MLP neurons of a small language model. Each row is named by its layer, matrix (gate and up: input weights) and neuron, and shows model dimensions 112-239. Each number is 128 + 32 x the weight over its row's rms, rounded and kept within 0 to 255. A neuron's up and down rows have the sign that makes its largest values positive.
After each neuron's rows, "fires after" lists the tokens most often just before its 100 highest values on Wikipedia text that the model never trained on. A number after a token or word is its count.

L2.gate889 [100 129 121 163 142 139 125 180 122 131 130 122 123 168  80  44  76 169 125 143  69 199 111 151  93 171 116 130 151 139  56 113 139 113 146  85 186 131 107  96 147  98 113 141 218 144  91 108 181  75 131 111 118 161 117  89 170 100  74 158 147 170 158 154 142 159 164 117 108 116  99 126 200 142 188 156  86 161 102 136 120 134 159 173 153 170 132 115 130 109  93 155  53 164 157 103 117 141 149 115  98 171 152 137 140  66 110 126 203 136 178 124 120  82  81 153 175 135 146 106  73 165  90 129 151 153 116 173]
L2.up889 [112  60 122 120 145 125 121  64 133 117 121  88  59 180  58  82 112 102 113 130  85 175 117 168 143 121 169 140 122  95 107 128 149 139  85 109 103 141 138 102  87 158 106 130 145 130 136 107 108 147 146  99 163 149 157 121 111 135  85 114 101  91 114 127 113 178 101 141 132 117 103 109 136 201  55 111  86 177 119 155 105 169 120 141 106 151 146 144 112 168 134 131 141 129 126 140 134 108 136 107 114 157 147  99 147  49 118 108 108 177  99 114 111 157  53 155 108  94 179  77 117 117 139 106 192  63 134 141]
fires after: " to" 26, ":" 15, " of" 13, "," 10

L7.gate726 [115 161 103 100 184 146 101 116 137 106 113 206 123 138 171 136  94 152 110 100 147 134 122  87 129  91 115 147 172  67 116 112 119 170 199 138 107 152  87 148 166  84 128 115 107 158  95 105 179 161 110 173 138  36 182 168  87 141 102 132 105 115 152  82 138  94 131 136 112 112 116 161 129 136 137  66 150 107 202  59  90 198 113 108 110 147 176 141 123 119 123 153 133 125 152 125 137 174 145 144 125 113 197 121 114 120  85 141 119 127 167 113 176 112  98  52 158  59 154 108 131 119 168 140 113 126 103 153]
L7.up726 [ 26 113 173 111  68 169 189 105  93 132 138  96 148  92  92 140  71 118 194 104  97  80 136 127  97 155 105  34 165 151 149 132 150  95  86 117 143  62 146 157 144 104 117 160 121 113  92 105 146 162 109 190 126 150 123 182 120 160 102 124 134 113 147 153 172 116 132 106 119 144 104 123  89 152 213 135 174  97  93 112 156 155 163 123  96  99 117  89 133 142 118 143 121 109 112 133  93 155  84  48  81 123 131 130 165 151 108 191  88 146  70  78 120 158 143 130 160 127 146 135 125  69 143 134 166 146  77 115]
fires after: "==" 50, " ==" 14, "===" 14, "\n" 11, " ===" 5

L2.gate2 [ 53 129 138  80 114 103 152 113 155 134 151 118  84 108 130 159  90 114 115 142 135  84 136 146 100 176 163 115 123 157 158 118 157 102 109 110  98  93 146 145 191 124 125 101 125 105 152 123  84 131  63 145 121 122 126 123 174 195  87 164  88 126 108 127 149 125 109 146 157 181 189 105  88 130 205 175 146 167 162 120 104  86  70 140 145 174 142 120  84 120 106 135  98 123 157  71 104 183 158 134 146 121 138  88  75 164 154 180 123 131 170 104 143 128 125 136 126 101  92  93  91 103 119 133 159  97 154 131]
L2.up2 [ 69 127 119  99  91 164 170  57  94 145 154 115  93 156 150 155 121 121 167 135 145 137 125 105  99 205 186  83 121 103 145 172 121 104 130 111  97 128 148 115 147  93  95 122 139 114 127  89 101 107  73  99 127 102 157 137 180 141 166 114 103 134  68 152 153  81  96 187 158 170 205 118 108 140 158 154 151 113 163 150  86  99 110 175 118 129 141 129  56 137 136 124 105  64 121 114 106 144  98 118 130  69  75 129 150 137 157 147 117  75 134  94 157 144 115 139 134  86 117 117 105 141 107 125 130  49 126 117]
fires after: "\n" 100

L2.gate461 [130 129 152 158 117 103 142 115 158 154 169 125 151 181 114 112 101 163 166 102 174  86 199 111  84 133 133  97 134  87 152 172 172 178 150 132 175 161 148 141 139 189  80 138  78  93 147 148 167 137 139 169  87 159 131 156 146  95 140 100 124 125 210 132 140  97 118  77 107 184 124 132  86 113 156 117 131 165 175 154 173 109 100 172 126 115 117 162  77 121 180 118 214 123 123 129 135 122 112 111 108 161 127 163 135 153 102  66 162 143 156 117 142 116 143 139 174  75 132 118  38  64 113 106 137 127  96 123]
L2.up461 [108 114 102 145 106 160  81 131 140 100 115 156  89 230 125 146 102  71 178  87 120 124 127 136  62 113 201 172  83 155 130 171 155 188  83 139  74 130  95 104 127 164 146 163 194 102 130 198 137 163 188 121 176 147 124 140 108 102 161 122  97 112 160 132  81 149  88 140 162 176 108  65 119  53 200 111  93 119 133 128 115 133 118 135 123 153 130 113 111 170 110 105 151 153 114 182  94 128 130 118  87 114 106 117 162  71 156 125 155 103 143 172 116  63 157 184 143  66 141 134  88 126 135 109 124 101 146 147]
fires after: " a" 32, " " 31, " (" 11, " the" 6, "," 5

L2.gate902 [144  69 127 101  95 158 162 216 114 177  93 110 140 107 163  86 157 140  72 119 129 119  87 178  85 178  94 108 100  77 102 169 119 141 114 144 101 121 144 123 174 149 129 154 167 145 160  66  82  55  92 155 151  84 121 108  55 120 153 138 122 118 103 144 154 158 119 168 113 136 153 163  93 157 122 186 127  94 103 123 102 102 133  93  92 161 120 134 154 122 136 104 184  99  96 107 122 227 107  99  89 113 116 175 101 164 159  87 131 149 119 152 169 131 116 137 119 167 134 154 160 202 148 132 167 110  90 125]
L2.up902 [124  63 171  75 120 116 184 132 133 179 100 108 142 142 128 138 125 137 100 116 112 159  99 116  82 142 149 103 110 123  93 122 166 107 110 180 142 137 131 116 159 171 133 134 182 157 106 117 108 118 103 113 138 140 128  97 117 124  99  63  81 140 114 187 142 149 174 101 136 140 157 111 173 115 127 142 109 122  77 122 153 118 111 133 136 146  79 118 128 169 155 145 151 106  79 142 190 174 124 146  50 143  59  94 110 144 133 148 132  91 143 189 111 146 129 156  98 119 121 124 169 228 105 146 116 123 104 128]
fires after: " the" 39, " (" 22, " a" 6, "," 5

L7.gate350 [144  87  57  82  48 128  82 104 100 154 104 105 132  89 125 134  88 129 179  87 153 166 191 137 141 168 158  84 146 119 157  75 112 151  78 116 184  99 108 138 124 124 113 160  92 142 158 147 127 144 133 141  85 129 111 133  91 101 180 183 145 109 130 136 168 125 159  95 113 161 123 124 103 197 177 136 119 127  72  89  88  76  69 141 133 108  83 119 131 115 116 104 181 104  99 140 207 103 111 146 129 131 162 125  84 114 161 160 137 159 169  79 104 146 213 189 145  96 101  59 127 153 172 134 151 113 143 125]
L7.up350 [104  92 163 125 117 202  84 157 135  90 136 169 118 143 101 158 115 102 132 137 130 106 100 158 130 135 144 117 143 143 139 168  99  88  93 147 105 123 160 123 132 152 108 168 133 120 181  98 145  88 156 125 105 105 104  93 218 142 135  76  75 177 172 145  91 139  77 160  99 147 137 128 164 143 163  89 101 156 177 134 147 124 121 180  94 148 167 114  72 108 126 102 125  87 176  75 116 136  83 113  94 140 176 151 200 138 138  90 121 107 155 134 139 121 131 121 108 122 165 204 122 142 134 117 126 181 120 131]
fires after: "\n" 47, "-" 20, " (" 9

L5.gate602 [186  91 158 100  91 112 132  61 145 191 148 117 164 115 146 132  81 128 169 144 134 152 143 123 162 189 143 112 147 159 144 117 113 136  81 173 169 167 101 143  76 102 143 158  84 136 180 117 201 113 177 156 103 154 115 130  95  88 132 149  36 134 116  71  91 148 142 154 159 145 132 171 172 105 177 143 102 140 120  56 171  89 160 106 135 166  99 208 142 171 160 109 178 110 122 125 200 102 138 111 128 163 138 208  90 140  63 117 104  83 108 165 146 112 117 147 105 136 113 122 153  98 154  61 106 158 157 101]
L5.up602 [124  66 138 125 117 106 123 124 150 143  95 177 122 115  70 118 111 149 141 173 142  64 111  40  92 171 135 164  95  96 145 101 139 168  39 121 128  73 123 104 188 113 168  73 162 108 162 164 110 152 144 134 108 103  93 156 113 146 108 102  91 112 119 142 144 126  89 140 109 125 129 130 123 172 149 186  99 140 145 180 120 138 167 119 173 132 146 160  79 148 140 114 208 159 143 104 129 133 146 146  68  81 132 165 130 177 107 120 131 198 134 165 140  62 156 123 136 137 116 137 140 128 145 108  92 139 147 112]
fires after: " the" 26, " a" 16, " and" 10, " as" 8, "-" 7

L12.gate78 [139 108 113 149 157 180 126 125  77  82 108 125 145 123 130 126 147  77 115  41 145  95  70 140 137 115 140  99 206 114 123 153 134  89 126 133 157 131  80  85 170 146 110 147  71 132 107 113 176 165 105  91 122 138 144 158 136 147 138 128 100  77 112 180 128  95  91 133 170  92 161  87 163  69  86  69 170 130 113 139  80  77  54 115  83  58 108 139 148 154  94 141 169 105 158 172 106 107 118 111 135 182 189 100 106 104  66 149  90  98 188 184 186 132  85 131  86 131 184  91 111 128 154 122 101 101 105 109]
L12.up78 [112 102 168 148 113 117 166 116 110 134  69 123 132 156 116 147  75 184 163 147 107 148  99 129 114  70 133 150 166 162  98 173 154 165 179 170 136 128 145 104 134 160 157 145  87  70 130 127 114 108 129 117 137 127 150 175 169 137  99 122 117 104 135 140  71  86 145 165 126  99 127 138  36  93  96 110 146 127 127 105 177 137 140 107 101  76 131 100  17 149 129 138 143 123 132 139 126  82 135 148  82 169 117 143 141 144  62 108 122 117 121 122 156 182 137 129 110 125 128 113 142  55 151  72 120 162 100 156]
fires after: "\n" 36, "." 20, " ==" 7, " N" 5, "==" 5

L5.gate731 [151 184  47 155 114 140 161 131 124 122 148 142 137 130 174 188 137 194 101 143 121 186 129 130 109 184  84 141 160 116 165  82 161 126 130 144 126 103  88 149  99 131 142 113 188  89 136  92 132 192  56 176 100 136  86 159 129 102 178  99 143  99 193 117  90 100  94  81 144 114 174 120 132 119 151  84  74  95 116 117  98  69 124 160 170 178 101 140 119 156 147 122 125  87 119 157 149 103 126 169 114 165 143 138 167  95 130 145 114 136 122 139 125 141 126 141 146 115 132  81 158 107 141 135  97  29 145 186]
L5.up731 [148 156 134 145  84 145 160  84 120  97  95 183 117 126  92 173 107 126 148 185 162  79 126  98 126 122  76 144 134 152 153 146 112 118 112 112  66 104  98 100 163 166 146 124 113 163 142 149  62 123 151 112  90 105 161 119 132 121  90 104  96 168 179 113  79 109 107 101 154 133 170  74 192 125 167 107 143 182 151 181 118  86 150  74 118 105 146 110 102 158 151 146 117 112 160  83 123 144 130 136 111 196 110 164 139 177 118 164  88 178 143 141 134 110 165 121 108  75 134 146  86 123 132 140  80 145 143 137]
fires after: "\n" 36, " Party" 10, " " 10, "." 5, " Player" 5, " Nation" 4

L12.gate895 [165  73 153 130 161 156 156  83 155 184 130 133 120 138 110 117 155 176 148 117  63 116 112 181 156 152  87 136 140 127 129 146  92  97 164  61 168 106 135  91 140  67 154 168 135 142  98 143 151 149  88 125 199 130 165 119 130  68 122 128 106 119 174  84  91  35 119 121 118  83 141 166 156  93 120 113 158  88 196 106 177 127 109 100 118  82 146 165 175  92 142 145  65  89 136 124 142 131 119  78 137 112 136  91 166 150  69 163 118 134 135 151 168 139 139 105  79 162 126 103 141 144 135 139 160 126 159 122]
L12.up895 [111 132 126 140 111 140 166 125 161  62 120 143  83 129 127 159  65 182 126 125 137 130 129 111 141  84 122 135 139 159 148  31 172 146 104 135  58 111 114 106 136 163 105 145 150  69 130 148  75 151 122 143 136 137 157 161 105 168 163 166 110 171 143 147  88 130  90 136  96 135 166 117 131  89  80 108 213 168 128 116 145 118 134 174 131 150 103 169  73 111 181 126 112 165 142 118 112 154 164 170 100 125 123 131 122  86  57 106 118 147 156  84  77 173 147 106 144  81  94 101 201 127 130 137 120 132 160 137]
fires after: "\n" 46, "==" 27, " ==" 9, " Al" 6

L3.gate760 [129 165  90 178 110 189 174 189 134 105 132 118 135 124  97  96 106  95 166 162 107 140 169 183  96 112 119 160 138 170 136 109 141 121  92 118 142 114  68  93 109 132 150 166 127 132  98 126 127 122 178  96 144  88 150  72 119  62 117 153 173 183 123  87 146 129 125 176 121 105 129 122 116 113 150 100 181 111 183 116 109 198 122  97  87 115 107  88 145  73 135 178 105 153 160 107 176  91 122 189 118  81 174 148  91  88 120 115 199 139 206 178 165 103 132 156  95 163 154 157 187 123 194 119  95 112 182  94]
L3.up760 [102 144 121 100 127 136 149 146 123 197 161  95 173  84  87  89 140  85 162 147 152 164  93 104  85 125 161 111 140 153 153  96 139 155  81 116 169 152  55 148  89 112 184 137 144 173  98  93  65 152 122  60 132 125 166 132 147  85  60 146 168 161  89 121 162 110  74 177 107  99 107 114  92 160 134 146 103 117 147 152 147 150 109 140 137  72 119 112 133  76 116 143 118 143 193 105 120  67 101 153 115 147 110 120 107  24 163  92 139 164 147 140 100  67 149 136 153 129 173 113 128 143 104 112 104 133 143  93]
fires after: " |" 26, " and" 9, ":" 8, " in" 8, "," 6, " the" 6

L7.gate525 [130 110  94 102 112  99 103 141  95 164 124 156 148 161 139 171  96 103 193 151 161 114 132  69 120 153 102 102  99  83 119 114 194 121 139 138 145 154 163 152 103 191 112 125 198  87  95 147 117  91 126 107  85 184 178  75  91  99 177 121  95 176 116 146 120 175 214 178  61 160 161 126 130 123 101 118 170 106 152 116 107  90 108 112  92 145 150 164 110 192 171 121 184 126 132 153 124 157 120 124 125  98 114 150 151 151 144 101  93 115 182 104 176 136  72 114 149  72 144 126 125 113 157 105 111  82 110 110]
L7.up525 [182  81 121 103 160 157 176 101 120 171 155 143 157 170 157 123  92 137 117  90  89 146 162 120 102 156 204 144 178 110 137 123 161 149  76 119 105 134 136 103 109 139 130 217 146 115 162  89 113 181 175  82 156 133 193 150 100 139 165 191 126 156 107  68 146 126 173  44 223  88 129 141 182 121  75 148 150 141  75 114 142 120 148 187 125 155  99 128  93 144 136 130  93 105 108 106 127 109 105 145 115 128  71 114 111 188 117 110  82 163 125 130 150 119 126 130  76 104 146 138  89 125 116 121 136 140 111 125]
fires after: " (" 36, " Un" 6, " un" 6, "," 5, " De" 4, " re" 4